Weights of a small transformer language model.
Size: 15 layers, width 512, 8 heads of 64, MLP 2048 GELU, 64.1M parameters.
Architecture: LayerNorm before each block, tied embeddings.
Training: a variant of Adam for these matrices, 509M tokens, 7761 steps.
MLP neurons of a small language model. Each row is named by its layer, matrix (up: input weights) and neuron, and shows model dimensions 336-463. Each number is 128 + 32 x the weight over its row's rms, rounded and kept within 0 to 255. Numbers have three digits each.
After each neuron's rows, "fires on" lists the tokens most often at its 100 highest values on Wikipedia text that the model never trained on. A number after a token or word is its count.

L4.up256:111057096197151135118111091151102126087119099141055125156154151117141203096209110168126046135126100069118144081140155155123121144071135137123086131137136113151102150104107092118129146129133129076164096070161091133185138138138183121143129140135098160132130134122160109179164112173126118052132188135133185165106134144148073101173161225144117121148087127139150117151142115106142032106118
fires on: " that" 35, " \"" 34, ":" 14, ";" 7

L4.up1980:124111205164180140138123141116056151162178138113129138169151120105084144126154137127132107145211113160177147083174092163188158143107081129132168125103182117061120139112134093084177098085134099082114197134152078153085084197151187117165101155215148085106100097142146097125161104170146120033107079108098111097142111092159102087159110134145059104118132057105170132115105170113144099124149
fires on: "\n" 35, ";" 11, ")" 5

L4.up1743:137161108143130110136089106144151120172113154130114148170140126149087137178185112130124177118113164189148128112142095160147170147126180161074164110113123213144114161130093187092141075137146090118155119085152152175120128123087126097080113177121122103085111160126081140190132093109072119125168108145086126105121161160161190070129147131135154128118149144127124183122107150099164127106136
fires on: " |" 46, " —" 8, " 0;" 4

L12.up94:067104141077139099080138163152144169079177153159142154175148167131161151128143167112129118115177150084090146165127128071135142167140090187134088135121142160127085119114144082135157166123174175083117132149128105199107129154121194119095078146165134108116183123196106097087118122145122086092142149095133178133105185145168084120131155145170132090144139129117035140140115109165152131150100
fires on: " |" 48, ":" 9, "s" 4

L4.up1706:086141167122134094123108094138174197166137174129104100174135127107132193133116123140130153115130144070129102113123073098086169109051127141118204187182141123134178140178080121037125139134184179147177153108118150139162091100155094145143081113188090140121175060101140152090174104115169120145087177118130177166164085111163077174191142138098055131105143092124137162125121134043155123135163
fires on: " |" 38, "|---|" 12, " Preced" 8, " Turnout" 4, "---|---|---|---|" 4

L12.up451:143121143138112146107117076135169096153076185166156122149161148085173134131187113194118108117101139077145106212165063155094114094209150136112141132137185141138066148137109115136147146155147105089142137105141138129112094110096138122103108117175098132119131116088138083145154132113134122114115123135114156078082117145186162131156122121120106102089165134157169148067180113101111090171133
fires on: " |" 56, " as" 8, "," 5

L12.up689:115110199138140152118145077112132172102099102146134158115156076141137078126145131122155149133089080024143122109156106094092225160136180155134156154133162091148114143130112162122169109160103138097146122136172124148059121173134101071105128135121121185096195118120197134111132110163140132109175117132119181123112141173130119084134142164110116091135126130097128082090134146061117072141149
fires on: "S" 21, " S" 15, " " 12, " W" 10, "s" 6, " (" 5

L12.up1239:155106176115122143124076072191082163125148146147120108173114118076152139128109141152160097182109131075112172131118144141129165138149145110127079132224178148103161125133120137105141111115142135099183126177156138083143123118118162140161120175102114099051152047169076058162114116106114175121110159161100162072138168172170084151103131108152089136090133083148194090133071157174083157138130
fires on: " it" 19, " O" 9, " N" 8, " that" 8, "It" 6

L12.up244:164128098107140063155143127098095138160184182148144142136106145114133136121160091182202175138152111079155097082119129107144168125081148111096100129134146140147067193089148137127161135085120148124120152145147122148121174135066147116143076173147078129149137139136040108178165095120125175150109134153150141157068144156158079155134089084163070076132128142144136130159126096163111109109137
fires on: " which" 10, " that" 10, " It" 10, " has" 9, " have" 8, " it" 6

L12.up390:152155147119123164080098141147061105130182177118137129175138162148096156143129092123154048136093123096177096117120093132145162087165118109172160200126193149151114133160138137128136144182196065144176090177210106145151137142157091127087141099132110112136135100171159106174151150155084156145178140134094136121083138111187059111105105117101008126091115136143099151167145104129158145135190
fires on: "," 32, " of" 19, " and" 14, " (" 6, "/" 5

L4.up1977:135099126156156133173130107130130143151164125100121091124187112126088140134086103114129121129135125124219111197141114225102171116099114134163123086101138122102140145182048148068170057171106133131173165126108114189179161140109092104137113152177102144084169113152186191173117094129093154124168179093141120123095106121207129091154111100135128177100178140141128116170108135087145130138142
fires on: " and" 39, "==" 32, "===" 21

L4.up1934:108098124162143166101082135167086090076140104140067133145149141134138185120081139153074104164131085024144152112110179171149127174131093140139131149108103107136098130072121115119120099134134117076129097152131146113149120128086137128134116126118137121115175130164105148175108019160117120153123154143166151183123099182157169155172135174135082117138070138183104135149125107127161085114143
fires on: " where" 30, " who" 23, " which" 8, " when" 8, " whe" 5

L12.up295:156111172107093159132163133194159147110076129102131086096127106103114160109121188125188160135128140171124117129119123114129137127113173177137089162149162158124115181095136142089159148151150126101110137160215116124067113109085104139138136093170153192117119124141138109165120111192088123092180153115133082162041110148175134084080200159137122125163156098113145134152096213115114124161124
fires on: " (" 42, "-" 28, " " 11, "/" 5

L4.up1170:136159128160171128106151200095096136137140172136134095152096144141111116143181141161151146167145142185208068154150189092086133134132108118123156112096157118092176142124133101143104114106098108000144144141136163153138091102117133135115165134148164082010153146114174117185194117113120146112088033129066089143058136129184097161157137144122088124162169119163124136122154124075110127088140
fires on: " the" 39, "th" 13, " both" 4

L12.up422:112157140097154107167123126122087112138174204123168088123144090132118210134170103099128163168085093174167152092105118070074147127101156120151120190154136161138138133142051169147097208108152150212084125126201188145190110117068090092145123070107134096149092094161173167112126158090144117115120121132106200152109076152170148082127115105177047077103133119183060159133137107106113121123117
fires on: " |" 47, " the" 12, " The" 6, " and" 5, "," 4

L12.up1951:112154171124103125158121191096125129218135156114116155118152076117101118118095146157200160126142099119111136134149104105145215144157162171169126128111146134178135112119136091108123150107128144118146113145147142174107146127097132092104142122141079159111123103145119119184118121107119118142085121130125162120058123116159071061133134124116142160127166162110154157104140121093077068154166
fires on: "," 22, " \"" 16, "\"" 10, " B" 4

L4.up878:150124164124175077119104116144157157191171165147183160125202139142156165135148083114101094098083099141202118117098111144083132170106169103137191107128137118081151179166118122088154190118130156175148170142139100128126080097122174196087154151245101102112091078103114177092137076114076106101083091128124162111034128125143122159159151210207103071172093125128106134156085123127162086189141
fires on: ":" 29, " has" 17, " have" 7

L12.up351:098145155116095148125090130100098136124103131120077126083148158114102101125113171163189115144129122144115165144144137085136139155082119181107097143156126134104133177109142127106166175113236099141058109095144142190094157118118146113141115073125105104100125093135153123122113150098096118145156075178154167172078113166158134138095230116133066153150152152168126091131111115124083131172155
fires on: " (" 20, "(" 12, "$" 11, " \"" 9, "," 8

L4.up928:128134120170088107051134091119094112147187124153108083126169163109175146131127141153143107154101136050223140127139147155142086106119159112104151139068128124123131123144117097090158164124106173115124114098165143120086171115141129164122125110083129105129148071113142179139156146124138166137105094139156142139092129125149019064084073167120093169119126078139173107103110147090179099134138
fires on: " would" 29, " not" 26, " being" 6, " the" 4

L4.up66:119163146143129088087098123178118113130128144150127087125179117114099152137135054150143065078152128122184167138158146137091126116097116121129123119071105107080142122134094090095142106110088111103178107099194137104116124154121179149147164120143116140143184130133120089066162113107134124156114076134107150122112091144197064117118145172171102141121161074128129085143131184136121097110116
fires on: " " 44, " called" 10, " would" 7, " -" 5, " –" 5, ":" 5

L4.up1891:150173123125179116136092154167147082109082167103107141179199144145131153154092092127189155152157157105058170078087103138136114133144135144106113153083125151108145164092129158132136114115112173152120159131110123054166101161039118133102093117169159138119165107100156097052112130147114115162119173142133085113152136143116138130124151122215156132149113143114095144115156171119132102115142
fires on: ":" 32, " of" 25, "," 15, " toward" 4

L4.up354:119128065130118152101064047147092171169151151142123130169175122098110106117133129126124157114152120127157059064148117146062123070149152137120176123224152150135105115123115133072127163130107124144169133103094150129122098110145169151088136125184114125153145124086126158096202121069186131126120115161094147141119106078101070116117102114132070104141060133080118094134163149076161139160143
fires on: " |" 39, "," 17

L12.up1727:115135161092145098091117076131195144135136164117093149112144124116088146120191117136193120204163145169164123155107127147159111125147183089147117133087174134144123163138103134096168180113129165151152165146151151146104121142098130112132150087121130143133123139117116132152117145119141146086153073165116176168142174141122094094186157062126081158130172132132098086114136124132111154163078
fires on: " |" 36, "\n" 30, "," 4

L12.up498:089085114160102048098157138133102123087166147134090118134118195127123126129109172107158131142140172109104160163123119133132153147176132182143111064130173199132101135088143089130177192129064118143137177098128106143114158138175155124074158138104095136128103108151129162135137121129104142111146117216133117071081096145213136123125150099144098087143095164124075122132081176152187153146100
fires on: " |" 33, "S" 15, "\n" 5, " 16" 5

L12.up1346:131110124109119165192132118152167134114164107082110109161104120163097119120107157146132177108089150179115128165158140109117145117151151139147112117223046136078085151155137165120167121154084120150119150102120173169119114056069159132145095130213120128078119084131190110087124071136159162112176113147103158084082152149170122125171116135138101127065174119117126162115116082105132102119097
fires on: "," 30, " Japanese" 19, "ulus" 18, " and" 15, " American" 5

L12.up302:088076122163116080148145103140102156147144144203127099133131106108193146134133146154147171106175169131147149108138118216139079087126168126111128121150172140109175150139130147065135122131185163130166169132120117120100164208197153131126126130140102117092142141144151153109156230076097119159132143156123108062138122145120159113128097072083081178182117115158114099126068093087170108099083
fires on: " St" 36, "." 8, "H" 5, " Co" 5, "St" 4

L4.up1259:121114126142176144144111117126147127106096132123110089131123130100105121106121133139149104151180164078158113086108157132116129054076214134135138147161170088147142132131091152121130119156136147125151126092144089155179147156188212104101132149114151164167105152167094141183176070140132132101249104152124144135158127172139096114132085149086136099130153148143170104144146108125099127086126
fires on: " the" 15, " of" 13, " two" 10, " non" 7, " three" 4, " twelve" 4

L12.up1058:037148162110158121122119137150159130117135149106165127137098089131111147110083161142091094106110097102110124146081090107151193110107155099144106169168218118127148079123072111135091167143147141121216127130176098144139126137119154121130149112149120139128144060161082083157125134095066109153079139165119121138155094133139098103104154126139082151113112132126130175121149128049077111147145
fires on: " \"" 72, "\"" 16

L4.up563:121095145165164110135094122117090157184180110101111111167160120125140099141170053144102131147063105054192124115190128164065158146107128170184171109136131140144130131176116122097157170184047172082173097077158097199173154139150176136094152143124092104125095135110136111160128166117121184129172144110079165138089144159097085155144142130100116175111157124146153163170127150034133088123133
fires on: "-" 55, "s" 14

L12.up133:093139149150127091084129104134107162119149134149127167112127191132139192104137142142168107181182071050153152100143097190133141108112166169162179090088085120151100170079085137070136173117112130163115122119128099165132155175189107174113085204117156184091159140169106089140098128140101146184092096065123154142113115224121126124119131088176127147190171160166090157172156130078148100107114
fires on: " and" 25, " which" 15, " who" 9, " were" 5, " being" 5

L4.up734:140141175201104151103077128174077129115091141106094134115111118131168164131110093167106104115070147109170122146133122139097165082082139101135118119091074132111122132143098123132151116074087121100131108090119109176186127120123148186139141113150063133055204111104101148158152019155056182126151171126170097168079153154165046156088165156179133175134194105147147158150140122090128071109148
fires on: "-" 100

L12.up839:135097114128123135133149107127080126127080154163096133110131077095118103142112122075139214074115165125106084124099120198125157179132112137108102108152140118052141187073145130167154134127125140121088129139202162113124105106075150190163173133128129092082102142113128096161115108145099088102102144143129134098032110165103162133125131082107117144163157110182142140166160139151083077080141
fires on: "---|---|---|---|" 25, " O" 11, "|---|---|---|" 6, " 25" 5, " |" 5, " 1" 4

L4.up19:128158122169157173114126154129118123148161099147095140160166118136056192100128215140080076115142162137097144182162092131144122150104113134098108115128107156101160150129143131152156169070138160075089184159091069127139123156090135100099197124138122128156123156068183101102108158135156169146110155101095092158128158197146167090122076158107115096131152144101125164084119129098086115124147
fires on: " =" 41, " being" 8, " space" 4

L4.up1128:158158177101123110144144172128129109148106157116085120117163133117074132138139105136149159174144111172134152141116121144102163143146124132169160153153133135047124135126159125133104161070149118147196146139172186170163169146117106046141093078058148132096125102099147143157114106124087083140112183086166172075145136117225149148136155103177167123097162214081115136093089106135186120135170
fires on: "." 20, "th" 16, " League" 7, " Reg" 7

L4.up969:155037131145177116080090131160105108065077147136138159147169140136080151131155121109073133153100158159117132115124107195138146155106179161155163100120152175118105093116074172086156116127132146119133173123173117099116092145096155107127097159138173133110117091124081168167137062147123174123102168123098105098098081123145127107088075066168126125129146126130095128149098205116136135095139
fires on: " |" 46, ";" 12

L12.up264:126114168140146182143132123117126109119154135103159120113079139097141160161148096145158080107137136084130097146187084112109152143089155134098129131143162146092135166130095091081184054095151084169149159122118103139118070154096225076114115087138134123136152081174128148107162169146135114157151165138145152135097130138185146154167169106115106126126142096133112102174092127157086072074111
fires on: "," 53, " |" 17, "′" 6, " /" 4

L12.up352:001045102168175157123087159121183098111098129118202173146106094119133153117135126115097144091169112122156133129143127129124155085130182169112149141095125129124108157117136069188135107100157109122091143116178093179095155141097103144132145121095096158133106140114135178138152087189103123156113118164090122112131133149100153106131119151115154150131086115132092176083078136147089172115091
fires on: "s" 18, ")" 15, " H" 9, " T" 7, " G" 5

L4.up70:068120121080124107151102128136167207179145174130132129119161072129178163108114107135090184127116151111184061148144198115141145110092176125169214150163147122123129183129116140132137137132141158074162126105101122130122159104155138146118119113139099125111148149153111184142135064128157118081139116150118175139098085122154093146157076129102105119131091085137175120114129107075152101165114
fires on: "-" 48, " |" 29, "\n" 7, "er" 5

L4.up2024:124053130144153117078099095182149118112140109106089141143131130142130158123103101116149100160121141098117159115134162195114086144098185110138085134107145142140148137156171168124180168137117119155108108099176178081107085162115188131108146148102175133091135104160064116074106089175082130117126157125156112066148160203089151161132105136146150134166130192141118130092066161124160143067153
fires on: " of" 67, " |" 27, " at" 4

L4.up1652:135138123121086166115144096145131141160126140131146173180145117154073167142138127121147076067160112113144131134132108182031124090144113128086104138135151150100160140128139109067118135115133093115113115139156161094087142147069215167110163148106084169053160070115118114080149027139168134149135139136129104115066126125162066098076117108093120075088120111109132120081125094135066121123143
fires on: "\"" 47, " member" 7, "”" 4

L12.up1644:156161165145126140135096164180111146058063145138094146144153107113141159126113126205133143045133096105129133150142100078088188155100086168163116140092140137110095144105111166135171137137064092145126147126195111119090070105093178096107151072106109138133143136139144108191182126168100123063113176124152164131080113209153119077159187185095095146138130076117063139124147118143127098070182
fires on: " " 100

L4.up887:070146082101169093106121140190103129177081169129149074198200098080126127140078115102088191140123186114152091090131110100108135083137126174128145125162170134095104138096086124112171144101130139168129186101160134124111121138123119108123132116152101105136134103159193146120128115129126080137107116163125149113102083098151102128234121112165058150117136169066156110132108107089126114140176
fires on: ":" 66, " |" 22

L12.up1629:086122114166193085097093111137118139144122092094138129130124172106146137089114109166130127039089107086140147113158167165170119150149146145121145105054191086090131132162104146182135081160141080137135138137110102106075077065115146175119128160178126197138105132167122119171148177172124097146089106149073112122055161148122148104165089141185128134129156131077107117116089148156163097178082
fires on: "s" 17, " –" 13, " which" 12, ")" 11, " that" 6, " |" 6

L4.up1647:120131113143093109189126122143102127066080103125087081150088190122174212121101128136115059143094138100096130082123157157135142118058123111125166154091125125145155168109093147129101130066143140069149096130115106128183165113118214195120108109192036169065156123169087105140119058162107072126175214120143142134098147189145098140107185180125116161144102143089139130195133106116114129155135
fires on: "-" 64, "/" 23, " -" 5

L12.up843:119172127171170100092145140141171183119118152122134138157125064121162131109136169178137132077108158163146114142172123104135167149145126098125139133074135074163152109103090172124143162174085095159131095115155154122058131156127152082125090117170140146112096090177148117134142200187103098054129123150142172136070163176133100081082113188118082136144134093125042093125146090145126142184115
fires on: " " 87, " was" 10

L4.up802:102130117195142120102087118128103113103129068135087101143103139164168190096132083143105069204121186123135146120131180136207120064086139128103121131110135133164132127106113128127189150071156142141137088121210094156140133149160187148178156126142134089149108083141091154168107101139122126159105095109161071117139130134193074127138102173091089180120124103104184097160118144104181119102136
fires on: " (" 15, " F" 12, " -" 9, ":" 8, " E" 6

L4.up830:138119123148163116117116069186151152133103204124139126138151108163152129126155125104098148114043146060123168120132154172114152117142189156162110143155136136124098212071089143109187169187073154174123139111154030087144147170114079108101094119077153102134130048151095172142139135150128145104189131165095102073088133115133140116167134131144106088119169131115150131111046155090115138096132
fires on: " |" 31, " of" 13, " were" 9, " from" 5, "N" 4

L4.up2018:120189111170092122108072096138110134126166104164093116150099166120093170131138142133159052085074127107127128092153120108094118113080074111128137145136143107141172131157132131043166117065093059060178086073114112178135141104104197162139133115170139172091159103105174119147142083166143115099143137140122172145096138183165090140114184180086098116134086136113119141105103136120149101114111
fires on: " \"" 91, " [" 4

L4.up1325:140166107094142105150149059128087121098176109107146125129158153152106136144102068136144118162089149111159124100150078197098156170128232142101128121089140117121121213100069142106157124106098149133164149116129099112168099124140190128113100136137131130137149124105136166183110120145165218112157186130083105145080184090171144097106081113103188150080094155150166097144117172123144119118127
fires on: " and" 58, " |" 33

L12.up1183:181162144112118094120166156170180148142165132081139198179142151111124142153080157131119131116166094093197121151107141143152210096103153159149175101139135156120047143168110133069084094098144071156160126134146110096182116121154176088117116136114127115115117145142133132146153120130123073095087095172126090114120115142159123125126127127101097095120106109133102157141100151138041111059136
fires on: " S" 53, " B" 21, " T" 17, " H" 6

L4.up1775:111154104140151107134132147132119164179151188115129144148142139135106155150125111156101144158145133119148107135131087160081181110106149125106175100149142183121118156186173115029147126114119103118167160086184102155149148115119115097135107179155114110122101076078141157133180180121077112050145086135135127100125139162182134131138117119108085159098094170090106117122069107043137092105143
fires on: "\n" 39, "s" 11

L12.up132:098131132135169091130114152125192131131134122145173125172152135151177174119176117105159175111157155119056076090120135112121137149049127183181135114124154111129128166152124096141121065137138059232093149111124111151134110091126149129106114096160102108099157162122173107111140179159142087156156162177126112145121171149102126133101107160140109107162083115139117116076093049148128102130136
fires on: "," 27, " –" 18, " and" 8, ":" 8, " |" 5, " is" 4

L4.up1898:175124124105145140153138212142107126134078111128103122143112132102126131111134150140111099107149140159090172080135099133146160138152120127119122141127146112128165178100129096130204085111138094099166087151152135122090167132108123145128106148146095130108145105155205144179166055179120099183112111084099158136078148134144091099075143068118157122144168095113163151141088156105124076059159
fires on: " which" 50, " —" 10, " who" 5, " mm" 4, " that" 4, "\n" 4

L12.up233:117133191137138153143149135174176142121130089129130064124111147130117116091119183131212124092146136079099164093137135198118140108086165096138126150182105109133066150096133101093126147085156100104132148170183116117137169169142117140138058115116117140118129104154125127123198136110078066138132143176153183160094131116162041057129173106154125144175131121111151108116127080086037072119114
fires on: " \"" 41, "\n" 22, " (" 7, "(" 6

L4.up1799:144129132158160150125163123151117132132160164093145130163159092123148169128061103108116109170112177161135151143104121178161182151118143129127183117097165183077110203118125198074138101085125127127167121118112090131149145179122139132079146129144099085122109122154071177142129078192086097079143145135113118119142136152182144116149084161099122128075095116129145136118084127095158160070154
fires on: " |" 72, ";" 15, "N" 6

L12.up491:084124199162147141125091124192126183147110139116133185164145105129108148091158105115115192102073134038141108119128189133174170078139102108174117119144155151090143133148127170159147055074181114135115175163109146127116084162133126056148138132104114087157109109138099157123132118110128127130121121169077141116154168145164145112098109127082053162139088148066146127139045147141133129135133
fires on: " to" 21, ")" 19, " at" 11, "\"" 5, " |" 4

L12.up1043:135182144103185145060135145145116095139156151149114095097088166158176102103135097128158092167102143106155175143118131148122112180097116109115174103168143133091134134122144174128170095127143138146185189079117159151143131143128146075084125185095167128058172117148136144153136142134166157166129158124092114048171171178191164103079071147130115163185107138099119126176074137147166102079102
fires on: ")" 50, "." 8, "th" 6, "H" 4

L12.up723:147128164174186109141141132153138155140088131113156076160149086134128144122116216117151170062145101100083142195129113149101138136131170145091115102142126142134119147117132159161172157148152148146102117101159103168142097152099173139090136187125147183107142081105168122095163118123134139102110154171143146122072086165174169095101114097152040089130145158121106106081126108111140068097112
fires on: "." 29, "us" 9, "tum" 8, "-" 5, " &" 4

L4.up421:119136096157091138115076135125129174152167161117117134127114157141126179127135116126179055150149156110131119109157166164092135088068131149114193123212094169133145090122097153103132123148124112098168092087124132157139128080119139121148138211145089118095211097108136065205119094091058157145113036124089109087113090157181073142082100117141115133140153169119087141156112111071089115075153
fires on: " \"" 23, "." 18, " P" 12, "-" 11, " A" 10

L4.up1426:122111112138136114135124110130106171126106185121105133132138139163121126112183061134111119092062160144135166121156103121105164079025120139151141121103126095095156149115105140095088112196098073050146086100142087153177122108139211144108093155176099132067120064133096168089127027141149092138109133123154130150075092134162094159122123163141069147109155104129131130150122142119166095126134
fires on: " (" 41, "-" 16, "," 15, " |" 11, " =" 7

L4.up591:122082113122130119103155165154148163127144162130079152180152083087119136138143105153138139141124145101160085059132069150147112151119213117137094117150136118107129120148082158118118139125172112148120168090177122104161053116168110070108140175137153113131138112078127188156122157130089216098147132119078126103100119171164062114151134159178125151098149119137132186194095105104118098123138
fires on: "ing" 28, ":" 14, " with" 13, "as" 5, "=" 5

L4.up30:142134122102137103139049115156136121141153158110105057144146113148101118156174126145141091174085153118124084106147082118106165096095146137135134105129144188128130140141129131077142129075142134109154104099180137127171132152164176107164170160110187123087175051147132094165142087144132123131164126133086124129120108209157093145152170102148139196135170147102164174135072119065171136104147
fires on: "-" 29, "'" 19, " the" 19

L4.up123:146151100084138130131126066159113200155188108094099144140132105176086211111091125150057094139106114143138115033157125148065153111113092102161118124149094115117149145144110143121093072111198133098116158093081175086160129117138151115167137092144072184073186129151112109092114093136125074150102129114132159090132113111091135119102194098125024168114182115115110118115147096135150099162143
fires on: "\"" 43, ";" 9, ")\"" 5, "," 4

L4.up1253:125124098200160120103109154149102185122121188141143114131168112104154136135136106150118085168131148120113112105112156155164127086122148139129215154155145111095131168092123157135132169115114155133132147079130080091113110100079166144040148154238135118136119064101101152134134078178077151113117139108119116139104121129167129151181127108110131040175132098131119159114063143132145099127108
fires on: ";" 51, ":" 37

L12.up1999:064226205129078088133093112134108116071122125103085144135187072081160129106119196066098148104161151100116126124093130173126180112136133135155137144152095121073105151121070110140172126142098092144127120164151092115168111139082133144150108106117056143146175109160111114160174133143140091076132179139124215154070123186144123110080127138187114133160159124113095173103097162134099115177126
fires on: " " 24, " \"" 22, " (" 12

L4.up1742:146108163139138154102069147138075127145193115100105090127132096156147168144098068124138087188130125146192109133149113147118169149116135117154120114132154151116165167156142142079140077118145102107157116097177172138155113160119171088113159167136148083150155101148044158159113108148072170088159101125091093102101142159162139112106122141174122166101133166138116159137083115119186119049129
fires on: " |" 73, " 4" 4

L4.up1311:076099109169126068105130127106144114140120129141105102148142173119165182121166119114098142101144132146132142161132119148155117118106121119127153148088111152137138097088096084105177143102124148063186104136122134118136142079146064170126107116104078155099102099137146145141145133149101113147044130099132136130091118149166081079106131177109120162137177119174099180112076154100185080115149
fires on: " which" 40, " would" 11, " (" 9, " that" 6, " can" 6, " dis" 4

L12.up1155:128112150168149078127144162103102119120127122123132217177191055089064158146178063158172093087102106093133096101155116166105154145141158140133120115138135156109082171136128105100091146132134143148088141094192147174142100110038177102127116080147108120123162126100145134149151133126133140156123158124143132134114082149095144189123118134080160163150179161139156096167114111135127132160124
fires on: " |" 43, ";" 7

L12.up1388:108116131135138096155159150161077170108090136050088068129104209163061102127081124093135093074105095122161125153140171138135188157090071116192109163121147056104101129149179151109143072110147130121111121108092100133096167150197182156101150118175072078070178116135126179144121134106105136097146154100146125136166200131135158139193102136111135170153123099128120100077126137090075083181071
fires on: " |" 44, " Fin" 7, "ni" 4, "|" 4

L12.up1208:083100077155210085078165109109067156107109169066110179149119093130149166137166151143167110116121142047068114139189080150123150123116156137120118139155118138129171125110095107150197177170135101076096101107132079109144126132112146121135142119120074128119097149150095113144199091141130133107110112154088125102132117147096127114080076131169104152076149089178084142109044149102089083139108
fires on: " |" 41, "-" 20, "." 5, " N" 4

L12.up2001:143095189194168081119113066142139146100067153116166136101141161111113104156113127126125099171120026116213126175184139074191163113057139174157149159108114160160114195152110090051198061130111109147109120109158081132144168130155140149116124146148122103077160108144128124089107167122129125118131104146132144140194122103149123119145158125130178142053161159188084147110131178145140085138062
fires on: " |" 62, "ni" 4, "K" 4

L12.up1705:129099176087128149118128134136163180111189073081086169127197129129124160127098153105105147131185123107102135107117210161162115173128134116132097125136089135160089152097126124132142120149135141138174156054138085092014079207148132120143110125108094165069098129173098153151149138173077062100130156168151151109119161175154118102125134139097159074099183068162051115140114134109106106134154
fires on: " |" 42, " a" 10, ":" 6, " had" 5, " July" 4, " of" 4

L4.up327:088135084117125048124176123136123128188095153107069095189153139114131195122134168143169102139118089137075144134128105109150170174122134130164156093135216178126086140129164128135158108109094126134159080117162122122135147142080191109178063143133080095079098114148039134124156110179132112136149115104140129101132129132083120082094133116106115117158170102133144134136157120055105095093121
fires on: "er" 14, " player" 12, " Pro" 11, " such" 9, " Player" 5

L12.up775:046151172109089065118050140161117171142142164123165134159079097115090126142159121135101191139132167078165089104150087134148200130100150135175103169186196161174115175116083170112194140089112110118119150114147106136148154164179093104161109098138126147124142091170078080169089167156146114150152121128100109164129110097110083118125147140093144156109116124129146094131124177147143096161127
fires on: " \"" 46, "\"" 13

L12.up1042:143166145149170125121178123111121090061138098168052150176134141071128129123197160189098131121145133164158149122133148176173147101098114135098132096159154101153115134104110083038138117168129132119114118091122098111079075197109177103105122148129120130100088037077122132168147137169151087158152098148164172160096115175149123104099126164135130046077198094126127112088094194092162104131115
fires on: " (" 18, " " 14, "-" 11, "==" 10, " |" 6, ":" 5

L12.up1034:127129131127142111154120119163152152077121153187135107140152117118147144120115081127155155119116160170140113160115118133149141087090129133204120187137182125105163151154164098140141132090166094174159096179153145148147115206178145102124122124117111168072155110122082120158160147130157082114129115161107138099123087165177135108120078117112087176172096087152133121118088117144076084128123
fires on: " D" 25, " K" 12, " 13" 8, " 16" 6, " 53" 6, " 17" 5

L4.up1390:137120171183139077127110134141158101097127143071129140160125100149090174152133133145091068104125125117122077169137105151148142119107147144062129136094145179123152164117142156130165144134135095101126092102199104123168082173052140128141123201198141109052115117152116156171145153128054151047108098119150106152070146223164115172094138193141128103124149139188104153145075136083181092074116
fires on: " |" 57

L12.up1291:177104170194212091132170142114109173138166174093140134114171121148144133137128133113152142090142146070136147103222098187064130108114157150151070116181092112056171126111112143054153164102170076133105122110136127152145108094108143124103147104187100157122121151143101118153135137126153126153079126158092123096092142161166126174129077130159063143194140117108107079126130143137113074158070
fires on: " |" 60, "," 7, "v" 7, "y" 6

L4.up1586:134102105162122152141118144128143151147157186116146121155136110089153127152139121126149168159100128142157045187127124105114155156145163146125085164077111125142094097163110154153164174102132147147153078067153198137157109106127074090150116130088123118123099107093140158198142146095149170093143091129158154152178194144134058143168103114114127115060121149123124161169124123109085106151099
fires on: "s" 27, "ing" 16, "-" 6, "y" 5, "top" 4, " over" 4

L12.up79:125147173118231100185104048109115128061140108104096145111171146111101110142127097104070149107163115110184104161187139128207122094127161197176090128118082127046189172129087099159151156114174123183177125119101094106079135163092171132068120091063128166169143120151112161150130083142129117098137131186101186105091130164182117080106184120172122125119202154110111174066090131122123124096151
fires on: " |" 56, ":" 4, " 2" 4